From a checkpoint of a small transformer trained on Wikipedia.
Training: 465M tokens, 3545 steps.
MLP neurons of a small language model. Each row is named by its layer, matrix (down: output weights) and neuron, and shows model dimensions 144-239. Each number is 128 + 24 x the weight over its row's rms, rounded and kept within 0 to 255.
After each neuron's rows, "raises" lists the tokens whose logits its output raises most directly, leaving later layers aside.

L7.down125 [123 115 122 182 124 157 112 136 120 121 136 149 125 124 168 167 146  80  92 105 120  99 140 149 108 107 146 164 144 134 114 142 134 146 142 109 146 136 136 104 148 110 129 145 140  87 140 123 149 151 104 134 137 150 129 139  69 143 165 142 124 123 100 156 131 150 102 106 108 137 149 106 110 160  98  80  93 128 123 112 165 138  93 147  56 116 132 127 135 140 159 101  86  80 133 108]
raises: "ished", "ition", "ishes", "itions", "ishing"

L5.down1244 [122 146 128 124 132 132  83 126 134 128 156 135 131 134 121  91 151 132  87 145 130  98 122  79 156 125 131 132 102 143 115  76  91 136 146  99 106 102  93 101  93 121 105  99 175 155  89 136 174 182 172 115 124 141 144 139 119 131 103 142 148 143 112 121 124 141  91  83 142 136 131 155 134 195 120 150 145 160 142 136 101 128 147 110  99 140 119 148  91 182  96 114 162 145 128 169]
raises: " it was", " they were", " he was", " she was", " there was"

L6.down487 [ 76 106 160 110 149 131 148 130 134  94  94  89 122  93 105  88 154 124 167 139 189 169 140 135 121 124 112 117 159 121 119 116 107 165  90 161 128 100 138 121 141 164 150 134 146 127 164 115  95 124 153 122 125 148 140  94 116  96 129 158 129 124 138 132 130 128 168 112 138 149 152 106 130 155 144 138  94 134 125 119 107 139 119 143 133 109 133 115 150 128 185 106 159 137 138  98]
raises: ", ", "–", " they", " |  |  |  |", " against"

L7.down1154 [128 152 134 124 119  98 133 127 150 127 131 107 127 157  84  87 110 110 140 170 111 150 116 158 116 112 129 162 105 150 160 178 130 150 159 126 136 144 161 146  97 145 141 103 133 157 109 111 138 131 125  88 132 121 116 145 142 151 136 141 159 123 145 138 138 138 173 154  91 138 114 147  53 101 137 125 142 162 147 111  78  96  97 173  99 146 158 141  92 133 152 142 115  87 120 154]
raises: " time.", " time", " time,", " time to", " period"

L5.down955 [ 97 111 163 186 144 126 133 154 130 143  97 160 153 133 108 126 132 145 147  89 114 141 120 159 134  99 118 124  95 157 117 136 101 128 139 103 118  96 135 166 143 125 174 152 132 125  89 154 122 120 118 135 127 108 150 142 140 139 111 197 140 128  97 158 109 159  86 121 131 143 131 120 133 122 110 134 166  97 165 143 121  93 145 116 120 134 114 106 117 121 123 162 137 138 158 165]
raises: " which", "ourse", " addition", "alth", "ering"

L7.down927 [100 153  97 131 151 113 158 120 155 127 137  97 129  74 129 149 127 113  94  95 172 144 165 111  92 168 116 125 128  80  88 108 124 107 102 102 109  98 141 160 105  94 164 138 101 100 113  99 134 152 132 108 142 138 145 115 110 122 142  95 120 140 121 100  93 150 105 125 144 137 135 159 146 138 123 171 126 134  99 121 122 138  82 126  98  74  93 132 101 124 162 139 102 124 115 103]
raises: " |  |", " |  |  |", "vert", " |  | C", " |  |  |  |"

L7.down634 [166 118 137 153 134  99 136 113 106 128 191 144 127  72 145 142 126 107 124 136 127 152 115  82 157 151  62 127 136 135 149  87 128 175 143  41 187 132  87 137 126 147 136 160 118 130 140 144 154 164 109 112 119 149 100  55 110 145 120 109 151 128 118 147 144  74 136 132 133 151  97 133 125 128 123 188 103 139 127 102 133 105 114 130 127 115 121 110 115 149 131 179 122 133 146  76]
raises: "bon", "omb", "ope", "gy", "ality"

L7.down219 [117  89 147 135 101 128 161 109  89 117 145 111 151 129 136 145 107 101  98 129 134 141 137 122 152 133 112 137 153 126  87 128 139  97 127 161 113 116 148 137 105 113 117 133 117 140 114 147 130 104 103 105 130 119 150 161 126 149 136 151 117 134 100 130 143 111 150  74 119  88 109 128 125 184 116 135  88 107 152 147 110 139  96 124 123 134 116  88 142  88 156 140 119  93 126 158]
raises: "n", "au", "stitute", "ani", "cles"

L7.down239 [148 149 118  97 135 104 125 134 154  85 141 145 149 135 122 114 142 119  99 123 109 147 154 110 150 114 137 126 132 129 120 148 125 117 151 123 145 160 155 129 135 134 126 146 144 168  98  73 145  87 140 181 138  96 127 125 135  72 101 126 114 144 176  95 139 130 158 171 152 174 120 136  83  97 173  83 159  83  79 131 150 110 202 121 129  90  91 131 129 108 135 134 141 154 134 120]
raises: "ing was", "ing, and", "ing that", "ing with", "ing,"

L6.down890 [119 112 127 124 111 121 116 180 122 151  80 144 114 125 112 127 159 149 146  93 145  99 153 161 110 101 119 143 152 142 118 113 113 158 116 147 134 145 162 133 175 137  78 112 102 140 121 119 104 126 155 143 128 133 167 152 195 100 153 152  86 104 144 152 134 131 107 140 138  86 114 110 112 119 101 107  67 186 146 167 105 154 103 134 105  97 116 127 117 116 119 119 156 130 185 138]
raises: "e", "e and", "e.", "e,", "es to"

L6.down1057 [121 129 112 153  97 131 164 178 125  76  92 121 142 108 163 113 132 142 134  92 111 177 154 163 157  96 131 171 131 123 150 116 139 128 102 146 107  88  71 175 152 100 112 159 159 113  71 113 163 127 152  95 148 127 104 167 154 173 108  87 124  86 163 108 146 102 139 100 137 173 112 145 127 105 140 132 128  75 167 139 130 109  99 121 103  90  98 127 140 121 137 154 111  89 156 129]
raises: " July ", " October ", " February ", " August ", " December "

L6.down1389 [124 111  91 110 144 124 105 101 109 108 160 118  99 114 127 139 158 135 144 140 120 136 120 148 126 157 142 163 130 104 141 144 122 139 143 123 106  96 144 125 112 118 103 117 145 132 171 102 125 123  86 132 146 132  86 155 145 119 128 120 128 128 115 177  77 114  90 154 118 109  85 137 135 155  89 149 148 117 163 140 116 120 102 133 100 122 108 133 109 152 145 203 124 129 171 121]
raises: "ased", "oth", "etween", "land", "less"

L2.down458 [107 147 119 115 117 111 128 125 164 152 137  81 101 149 122 152 131 120 111 185  91 144 132 122 142 142 141 120  87 108 143 122 123  95 134 138 141 106 165 170 126 133 123 102 154  75 113 140 146 143 123 128 153  80 167 103 162 136 144 132 130 135 137 137 111 143 152 120  73  91 157 126 101 188  98  95 113  88 147 147 150 135 171 103 122 153 149 117 128 192 129 133  85 112 144 110]
raises: "alth", "ight", "aven", "ter", "ro"

L7.down1267 [166 108 119  99 137 166 160 149  84 144 104 121 106 122 102 106 124 120 146 129 125 142 120 140 139 132 148 146 129 110 103 120 144  92  91 150 129 121 112 147 150 123 157 150 148 108 127 110 178 132 138 183 137 118 115 117 113 114  85 140 132 127 134 119 109 126 114 112 127  94  92 106 122 182 113 163 154 122 128 122 120 108  97 126 162 134 119 133  87 112  88 145 126 155 157 133]
raises: "ms", "m.", "m", "mit", "mitted"

L7.down826 [141 141  79 142 119 125 146  84 137 104 126 123 101 147 123  77 140 137 156  94  77 136 128 115 117 136 118 179  83 119 158 106 131 155 148 107 134 110  89 156  94 146  88 132 157  77 153 114  97 161 135 125 134 111 104 113 126 168 146  87 165 154 123 136 139 144 138 122 163 103 119 147 135 121 137 124 164 109 140 116 101 115 160 147 174 123  81 126 134 121 111 113 103 126 139 113]
raises: "ful", "ory", "arri", "ry", "y"

L6.down583 [148  77 140 155 136 175  99 119 117 163 157 143 140 109 127 125 133  98 135 115 155 163 134 147 114 142 118 140 129 115 110 125 128 116 133 111 124 137 139 108 128 125 118 126 144 115 164 120 150 104 108 112 121 119 113 102 114 111 151  44 125 140 106 145 117  99 114 137  79 112 113 141 163  93 133 124 166 114 152 103 110 137 160 123  78 165 129 169 121 132 115  99 115 121 130 125]
raises: " century", " do", " thousand", " hours", " miles"

L6.down1334 [140 115 126 132 138 124 108 107 133 126 150 117 132 149 138  95 113 113  54 111 123  85 167 176 137 195 164 154 124 147 130 102 101 104 113 132 106 128 139 143 117 141 183 103 138  92 105 123 101 109 139 144 129 134 136 112  78 118 126 160 119 141 132 101 126 148 119 160 152 127 128 119 107  82 133 160 113 133 118 114 131  99 149 130 139 114 159 131 129 137 147 110  89 119 103 134]
raises: "ft", " time", "oot", " time.", " time,"

L6.down854 [153  89 142 110 103 135 128 147 128 108 176 142 106 127 133 150 144  86 112 114 138 100 171 151 109 126  78 181 149 163 116 167 131 114 140 117 151 131 146 161 148 122 176 175 149 134  91 131 108  98 146 106 152 114 161 135 111 138 143 136 163 106 149 169 120 137 142 173 104 126 128 123  93 139 150 152 150 124  78 120  72 162 181 126 126 128 119 152 134 127  95 133 134 134 168 116]
raises: "ing on", "ing.", "ing from", "ing, and", "ing,"

L5.down907 [ 83 146  72  98  87  99 147 155 115 145 118 125 103 139 144 194 187 134 105 191 160 125 149 122 152  98 124 154 125  94 134 170 127 125 129 136 143 111 123 143  83 137 132 119 127 158 144 141 120 116 104 121 124 140 158 123 101 154 105 109 161 119 160 141  91 147 164 125  73  94 137 158 137 165 117 114 142 142 119 126 132 198  95 114 122 138 138 136 111 133  95  92 139 102 134 139]
raises: "ent", "ament", "abilities", "ury", "ability"

L5.down1006 [154 143 123 165  84 130 145 165 105 137 100 122  91 143 150 156  88 139 102 115  97 136 112 156 141 149 119  84 151 147 133  89 107 120 124 144 165 139 111 105 132 135 125 131 118 143 166 109 119 143 120 153 102 141 137 149 154  94 114 122 113  86 143 175 122 167 140 137 160 151 177 107 123 153  97 150 116  97 129 132 113 122 128 135 119 127 127 135 160 152 111 145 126  64 152 108]
raises: "ories", "ly.", " results", "oriz", "rial"

L7.down1458 [111 130 142  80 139  97 122  91 153 141 127 119  91 124 144 138 146 111 141 115 140  84  98 142 127 144 147  98 153 118 125 124 142 143 109 140 140 134 146 115 113 113 102  84 113 122 142 189 132 150 121 108 143  88 143 116 132 142 119 177 187 136 131 107 130 146 134 135 142 169  98 163 117 113 145 135 149 126 121 121 110 108 169 149 109  91 127 128 112 106 154 167 135 115 149 116]
raises: "rance", "lect", "nd", " than", " than the"

L7.down813 [145 118 164  79 118 116 108 137 103 122 136 151 136 126 124 133 182 149  81 106 121  94 113  78  91 156 116 198 127 107 106  60  84 140 138 131 107 141 146 100  93  87 120 128 108 114  89 139 105 110 105 104 101 170 103 123 106 103 114 130 106  93 126 135 135 105 130 107 139  94 122 145 106 147 165 115 160 132  79  72 108 131 138 121 167 188 119 146  52 101 117 126 123  90 170 169]
raises: " it", " for an", " for a", " for the", "-up"

L7.down1221 [147 152 168 148 129 178 151 136 128 147 143 128 109 125 129 104 101 116 155 115 131 149  94 117 101 152 115  93 149 102 118  96 120 103 158 124 102 119 115 137 130 125  67 139 122 101 148  86 133 138 182 146 110  97 108 132  98 141 124 121  82 143 108 117 125 127  96 138 102 125 157 128 116 145 124 138 108  85 121 124  89 122 113 139 156 138 139  88 150 115 130 112 143 152 116 168]
raises: "ia | ", "ar.", "ia,", "ia |", "ia and"

L6.down420 [185 142 164 117 119 150  92 127 137 131 109  87  97 154 125 173 141 124 131 167 153  58 134 160 137 126 111 129 182  97 146 129 117 163 105 116  90  87 140 139 138 127 104 105  98 142 154 112 128 153 168 108  99 106  89 162 121  94 156 138 142 114 118 137 119 105 121 100 118 114 108 107 132 124  93 178 135  95 114 158 128 113 141 148 127 122 146 127 120  92 133 150 168 119 126 135]
raises: "press", "burg", "place", "es", "ple"

L5.down70 [115 145 109 143 140 122 137 131 122 159 141 156 139 148 131 117 102 125 171 159 122 157 134 164 158  98  95 129 137 138 119 155 154 146 116 127  92  83 149  97 118 122 129 151  92 116 142 124 142 131 101 143 104 114 178  94 125  92 155 133 142  95 115 108 139 136 134 115 121 121 131 151 139 147 129 131  91  97 124 118  96 108 112  97 110 119  92 120 112 140 104 111 152  92 115 166]
raises: "c", "t", "n", "p", "bert"

L6.down1447 [137 123 123 115 146 139 139 128  96 108 149 145  85 126 127 176 120 127 134 115 137 140  90 158 106 174 136 102 164 127 153 174 104 137 124 191 144  92 150  97 103 149 134 105 107 161 103 185 103 144 147 127 114 138  84 124 149 110 134  94 140 120 103 124  88 117 145 116 128 114 134 159 159 162 138 121 108 178 115 141 136 117 129 131 113 116 142 117 130  66 100 134  91 128 117  77]
raises: "ries", "ed", "ed ", "ing of", "ing of the"

L7.down97 [143 141 161 131 120 106  89 162 122 119  98  94 140 154 132 115 126 160 193 156 110 105 139 153  91 140 133 130 118 181 147 108  96 139 124 152  78 119 127 144 169 127 136 128 121 121 100 126 149 148 108  99 141  95 134 143 153 106 171 112 145 143 117 191 117 143 105  76 151 129 105  89 126 172 142 154 130 130 132 114 137 155 164 103 139 103 146 124 112 132 153  71 128 145  98 146]
raises: "e.", "e |", "e and", "e (", "e,"

L6.down1314 [ 91 146 103 103 129 147 152 137  96  96 134 164 112  98  95 101 154 108 120 106  96 146 139 172  84 144 123 144 124 126 115 135 110 141 115 139 147  95 145 169 175 131 135 113  86  81 152 111  85 143 150 150 121 111 110 132 156 133 145 125 132 143 143  97 112 121 147 119 112  89 149 154 141 117 159 143 154 101 136 160  93 140 131 127 125 146 100 112 127 121 135 118 113 113 120 164]
raises: "er ", "er", "co", "er |", "er and"

L6.down968 [114 152 154  97  94 135 112 124 143 104 115 133  99 141 147 139 146  78 125 141 109 113 137 116  84 110 117 123 125  90 136 136 110 178 142 155 115 105 189 123 138 146  82 112 120  90 125  82 109 162 102 116 131  99 155 153 108  93 112 128 108 112 136 127 115 117 148 125 115 108 113 111  81 138  90 104 110 183  99 153  93  77  79 151 145 146 114 130 143 174 162 122 115 166 112 146]
raises: "es.", "es |", " years.", "es:", " age of "

L6.down650 [164 120 144 130 156 130 130 188 154 133 141 103 135  83 107  99 100 166 100 122 136 115 193 118  96 135 156 125 151 126 111 106 122 107 137  97 140 127 159 129 150 192 166 109 127 107 137 150  98  99 107 137 124 126 142 167 126 137 137 145 148 118 153 175 160 120 131 133 105 104 115 148 115  99 128  79 149 149 111 114 111 112 103 127 150 105 116 155 127  63 143 115 152 105 111  92]
raises: "ing on", "ing.", "anced", "ing (", "ing to"

L7.down852 [161 146 151 109 124 124 139 183 127 112 141 150 155 131 134 146 181 106  99 143 113 157 167 105 106 160 147 166  96 165  94 151 132 145 165 148 140 121 150 130 109 117 126 161 157 120 132 182 141 129 164  88 131 125 134 144 153 120 106 129 117 142  88 137 100 116 132 108  99 135 121 136  87 153 135 103 134  91 102 155 130 145 127 141  88 124 158 110 139 189 112 137 105 109 146 211]
raises: "er (", "er.", "er", "er | ", "er's"

L7.down72 [108  98 111 114 124 122 115 115 123 147 134 132 159 133 106 135 149 101 142 149 138  93 123 177  76 132 158 175 150 140 125 137 148  97 162 128  81  96 131 116 132 140 109 143 124 115 102 167 117 132 149 118 118 137 149  97 159 113 145 159 134 126 138 102 129 141 131 135 141 125 123 130 162  89 137 122 174 120 119 108 114 130 156 128 138 127 120 154 139 195 121 162  90 159 141 114]
raises: " time.", "er | ", " time,", "er of", "er "

L7.down71 [141  95 120 180 126 127 164 133  84 105 119 129 121 143 140 109 168 163 121  96 101 158 128 132 126 127 131  90 145 105 167 126 131 146 178 151 104 117 154 128  89 165 137 128 104 105 134 119 104 153 108 176 120 121 126 116  98  96 101 158  75 144 165 115 120  79 137 158 142 136 130 131 161 109 142 129 103 102 136 138 125  98 178 100 114  56 178 169 164 123 132 122 149 101 155 146]
raises: "'", "′", "',", "' ", "|---|---|---|---|"

L5.down467 [ 78 132 119 150 120  86 139 183 156 123 157 143 116 116 138  98 137 140 109 144 149 138 158 135 109 163 112 133 141 146 154 125 109 156  77 107 152  83 108 136 137 129 141 130 129 123  92 174 156 106 140 114 134 123 114 121 113 138 144 159 128  68 113 109 103 130 168  99 119 147 104 121 156 119  98  87 189 153 125 141 138 134 134 154 133 164 137 115 140 126 168 161 161 120 147 175]
raises: " December ", " March ", " March", " August ", " May "

L6.down1213 [106 136 146 110 139 145 113 120 130 148 151  96 145 153  94 121  96 107 136 119 122 129 141 128 117 108 132 133  95 128 171 129 139  84 194  76 125 147 161 142 129 143 149 150 140 170 145 100  99 111 122 169 138 108 162 133  87 133 108 186 153 136 161 108 105 105 148 130 116 124 120 103 159  82 175 155 152 119  80 105 169 154 174 102 145  68 121 133 151 158 137 131 139 116 142 117]
raises: "s).", "s.", "s)", "s==", "s for"

L7.down83 [134 145 154 117 147 134 113 108 127 139 170 104 185 114  94 169 107 109 131 138 113 100 142 111 121 123 142  92 114 135 149 112 151 143 143 117 121 123  81 116  97 157 126  85 156 130  83 110 153 127 105 112 106 162 121 157 143 131 118 112 142 117 140 112 130 119 145 146 156 117  90 151 152  81  92 109 161 114 147 142 175 159 104  93 141 136 130 136 140 124 126 138 114 130  91 152]
raises: "a.", "a |", "a,", "as", "a's"

L7.down431 [104 101 152 181 140 147  99 134 124 126 175 136 154 100 148 132 151 137 136 143 114  55 135 113 138 121 142 149 125  98 150 136 141 126 132  95 145 136 142  89 124 167 152 128 119 133 111  90 179  99 146 166 132 135 164 110  99 108 133 118 135 100 130 139  84 130  92 143 124 132 104 129 112 133 113 172 156  83 135 117 136 129 151 117  73  97 128 121 113 207 127 151 143 120 146 128]
raises: " years.", " year.", " years", " decades", " year "

L7.down1346 [151  96 125 151 132 130 127 119 126 106 128 121 128  65 137 134 122 159 169 120 151 149 137 158 157 122 147 114 149  89 142 157 144  52 134 108 133 130 135 150 125 150 120 138 131 151 118  84 148 122 107 130 139  94 175 124 166 154 106 137 131  95 133 170 132 151 126 128 167 149 104 101 109 118 134 147 122 128 177 126 130 161 148  92 146 138  92 150 144 129 169  80 125 166 160 142]
raises: "ity", "ity and", "ious", "ity.", "x"

L5.down1283 [150  86 119 129 160 141 114 127 141 159 128 110  87 118 146 122  89 141 111 136 150 147 146  77 121 112 113 100 134 116 121 102 128  88  95 147 152 108  99 153 121 145 145 134 138 123 130 121 128 101 134 170 134 103 119 144  66 146 109  98  81 120 143 109 129 102 114 166 140 128  53 130  99 118  77 124 157 156 122 126 151 114 141 109 144 137  97 102 165  72 178 108 109 131 137 171]
raises: "annel", "ame", "ocol", "ief", "inese"

L7.down115 [118 164 163 122 124 121 121 168 125 129 118 148 123 126 141 132 105 152 116  92  92 108 114 137 153 111 137 112 145  81 145 121 133 155 176 145  97 122 103 148 145 107 100 141  97 160 116  98 135 135 128 139 112 154 109 141 113 112 122  94 109 133 147 119 118 102 139 173 117 142  74 127 158 172 124 158 155 137 131 121 128 128 102 101 119 138 165 116 132  98 123 107 137 163 123 104]
raises: "J", "Z", "omm", "K", "S"

L7.down418 [159  78 113 137 144  90 147 127 131  92 148 139 112 127 142 115  96 157 134 121 129 124  82 105 108 115 122 115 106 108  86 128 155  81 174 129 135  72 102 140 114 145 116 112 141 132 109 116 138 123 114 152 177 155 188 125 135 122 119 143 122 113 100 143 105 142 166 180 166 157  88  72 120 134 122 121 107 109 171 127 156 142 137 119 107 140 134  90 118 122 106  88 151 100 109 114]
raises: "y of", "y.", "y,", "ouse", "y"

L7.down1376 [113 103 130 153  77 135 144 115 127 141 137 124 125 123  95  75 151 137  95 112  95 139 125 162 128 131 126 107  84 120 129 124 126 116 114 156 140  65 121  94  99 150  76 126  71 139 146 118 132 124  94 170 138 134 169 163 136  70 102 108 133 139 132 156 131 145 126 146 101  41  93 130  65 101 138 129 128  96 114  85 109  95 108 130 183 110 138 113 154 140 101 111 136 140 111 118]
raises: "y", "y,", "y.", "y of", "y and"

L6.down747 [163 169 110 139 133 142 104 123 124 146 128 112 125 150 144 154  95 152 102 170 135 144 168 137 122 156  86 145 141 107 135 113 148 102 132 158 163 126 103 104 140 106 181  69 141 173 111 170  78 108 118 123 147 185 105 136  90 133 154 102  96 130  79 121 179 136 152 102 133 129 101 160  95 149 136 130 121 112 112 126 130 114 107 107 131 122 114  99 146 138 129 125 161 111 169 129]
raises: "- • Total: ", "eat", "ol", "ol.", "ict"

L7.down1128 [144 109 146  93 114 108 102 128 115 122 133 113  96 152 117 141 129 145 140 114 110 160 158 104 165 137 106 110  90 107 141 112 125 118 141 133 158 142  90 127 139  94 133 142 100 143  80 158 115 141 147 157 102 121 156 146 142 112 161  83 148 120 103 106 130 125 106 114  76 141 110 112 112 146 144 154  78 141 102  83 109 115  89 103 118 155 145 110 138 141 168 177 170 153 149 120]
raises: "g", "ga", "gu", "gg", "x"

L6.down138 [140 139 122 129 159 144  80 136 120 133  87 138 131 201 165 134 151 109 165 124 159 148 129 118 116 127 147 104  96 109 158 128 105 138 139 126 120 173 116 144 140 119 153 146 147 125 127 104 100 162 115  64 138 147 116 148 147 109 139 151 140 142  95 122 114 134 134 151 141  93  96  85 146 134  90 156 120 139  96 121 130 151 121 103 128  38  97 108 145 147 147 118 137 119 105 141]
raises: "iving", "esign", "iversity", "own", "ry"

L7.down767 [ 98 131 143 152 125 109 156 127 141 117 129 151 119 130 114 146 156 119 184 127 136 127 150 112  76 181 128 101 126 138 103 170 124 125 124 147 133 129 157 113 151 116 139 133 145 107  83 152 143 129 110 140 117 108 131 127 138 153  84 155 153  95 156 115 140 134 172 141  87  98 135 139 186 151 117 134 110 117 153 148 125 114 119 107 132 111 112 134 140 108 162 110 133  88 151  77]
raises: "-shaped", "eltic", "th-century", " shape", "anth"

L7.down463 [140 119 118 151 144 117 117 138 120  92 179 126 124 141 126 127 108 150  67  96 113 186  99 152 154 141 119 137 106 146 127 129 111 123 124 117 124 140  98  94  87 131 109 147 135 139 133 116 133 138 107 134 125 143 159 108 159 126 122 133 118 146 118 110 132  98 111 103 112 159 134 100 162 130 130 112 164 117 111 121 142 111 130 166 136 173 150 125 148 130 153 114 129 108 139 107]
raises: "itar", "ski", "itz", "ite", "itt"

L7.down1483 [124 112 114 143 159  93 130 114 128 120 134 124 137 136 123  93 164 135 112 128  99 126 127 149 132 119 162 132 116 140 105 134 160  74 116 135 108 151 137 100  97 141 139 134 134 125 114 133  96 130 111 118 150 138  74 177  78 129 139 126 131 123 131 108 142 192 150 171 108  96 100  94 135 138 122 124 160 174 134 123 130 143 151 126 117 153 139  89 152 124 130 101 153 127 122 110]
raises: "ef", "y of", "y.", "e (", "e's"

L7.down1114 [147 113 153 135 122 118 119 107 115  93 157 147 139 125 132 145 134 145 158 151 121 147 114  84 129 125 116 136 126 146 126 144 100 123 113 100 156 134 158  87  99 119 144  87 120 133 157 124 124 104 115 109 128 141 163 133 140 139  91 137 131 152 124  67 148 163 116 146  93 126 119 132 129 175 177 149 144 140 102 128 123 108 148  89 117 144 101 116  97 135  84 152 130 123 124 114]
raises: "es were", "es are", "s were", "ers were", "s are"

L7.down1499 [153 130 120 177 124 115 125 135 105  90 114 137 165  84  92 164 126 128 110 121  90 125 108 106 129 145 116 101 130 129 131 124  96 141 153 108 131 111 109 135 127  98  98 172 110 156 105 134 148 128 124 179 134 152 148 135 134 142  96 140 102 142  95 144 142 153 125 134  94 111 121 142  83 136 110 145 146  97 146  99 147 137 140 134 113 112 105  78  95 109 104 120  81 107  86 131]
raises: "ock", "y.", "y's", "y,", "y of"

L6.down764 [134 128 137 138 170 144 122 109 132 144 132 137 164 152 121 119  95 131 161 120 148 166  95 116 103 100 145 109 104 106 165 130 164 105 142  94 151 142 113 158 132  98  85 112  99 105 115 118 143 142 120 123 121 132 120 121 107 177 120 117 123  83 118 173 115 133 106 127  92 135 125 120 103 133 131 146 187 148  83  78 139 128 121 105 137 160 127 157 133 112 135 102 133 133 123 120]
raises: "ile", "ipe", "eg", "itan", "il"

L5.down13 [147 150 125 126 114  96 124 136 123 140 182 129 158 114  72 137 158 140 115 126 100 106 116 110 118 108 130 163 125 129  63 143 107  92 135 141 154 148 139 136 143 127  74 124 114 118 130 132 147 118 121 137 165 189 144 105 172 138 120 134 118 165 153  99 184  88 133 139 149 125 156 120 135 130 118 149 118 145 111 117 138 125 122 154 114 134 130 196 118 101 116 110 133 107 131 111]
raises: "able", "anced", "ability", "ably", "ed him"

L7.down1230 [109 122 139 137 110 121 138 138 160 127 135 151 144 122 168 120 112 155 111 115  83 159 164  84 184 152 127 133  97 141 160  96 147 115 123 121 124  95 113 109  72 120 108 130 111 144 133 185 120 125 139 161 139 124 175 124 105 115 146 126 136 131 103 146  94 108 169  97 149 113 146 143 118 128 113 122 113 137 123 128 177  93 116 135 164 113 102 124 159 112 118 113 142 141 126 122]
raises: "y", "y of", "ym", "iness", "y."

L7.down1337 [147 141 149 125  86 134 149 122 143 136 123 146  99 156 125 162 148 102  97  77 143 112 175  93 119 152 102 124 143 148  99 147  99  85 141 111  97 157 125 142 131 136  72 140 135 128 146 105 114 135 136 139 152  96  78 154 138 134 125 119  80 141 140 148 115 143 134 150 156  82 131 141 131  76 109 141  98 122  77 145 120 136 141 146 127  93 148 153 144 147 119 121 129 117 140 138]
raises: "es of", "ure.", "ake", "es were", "es to"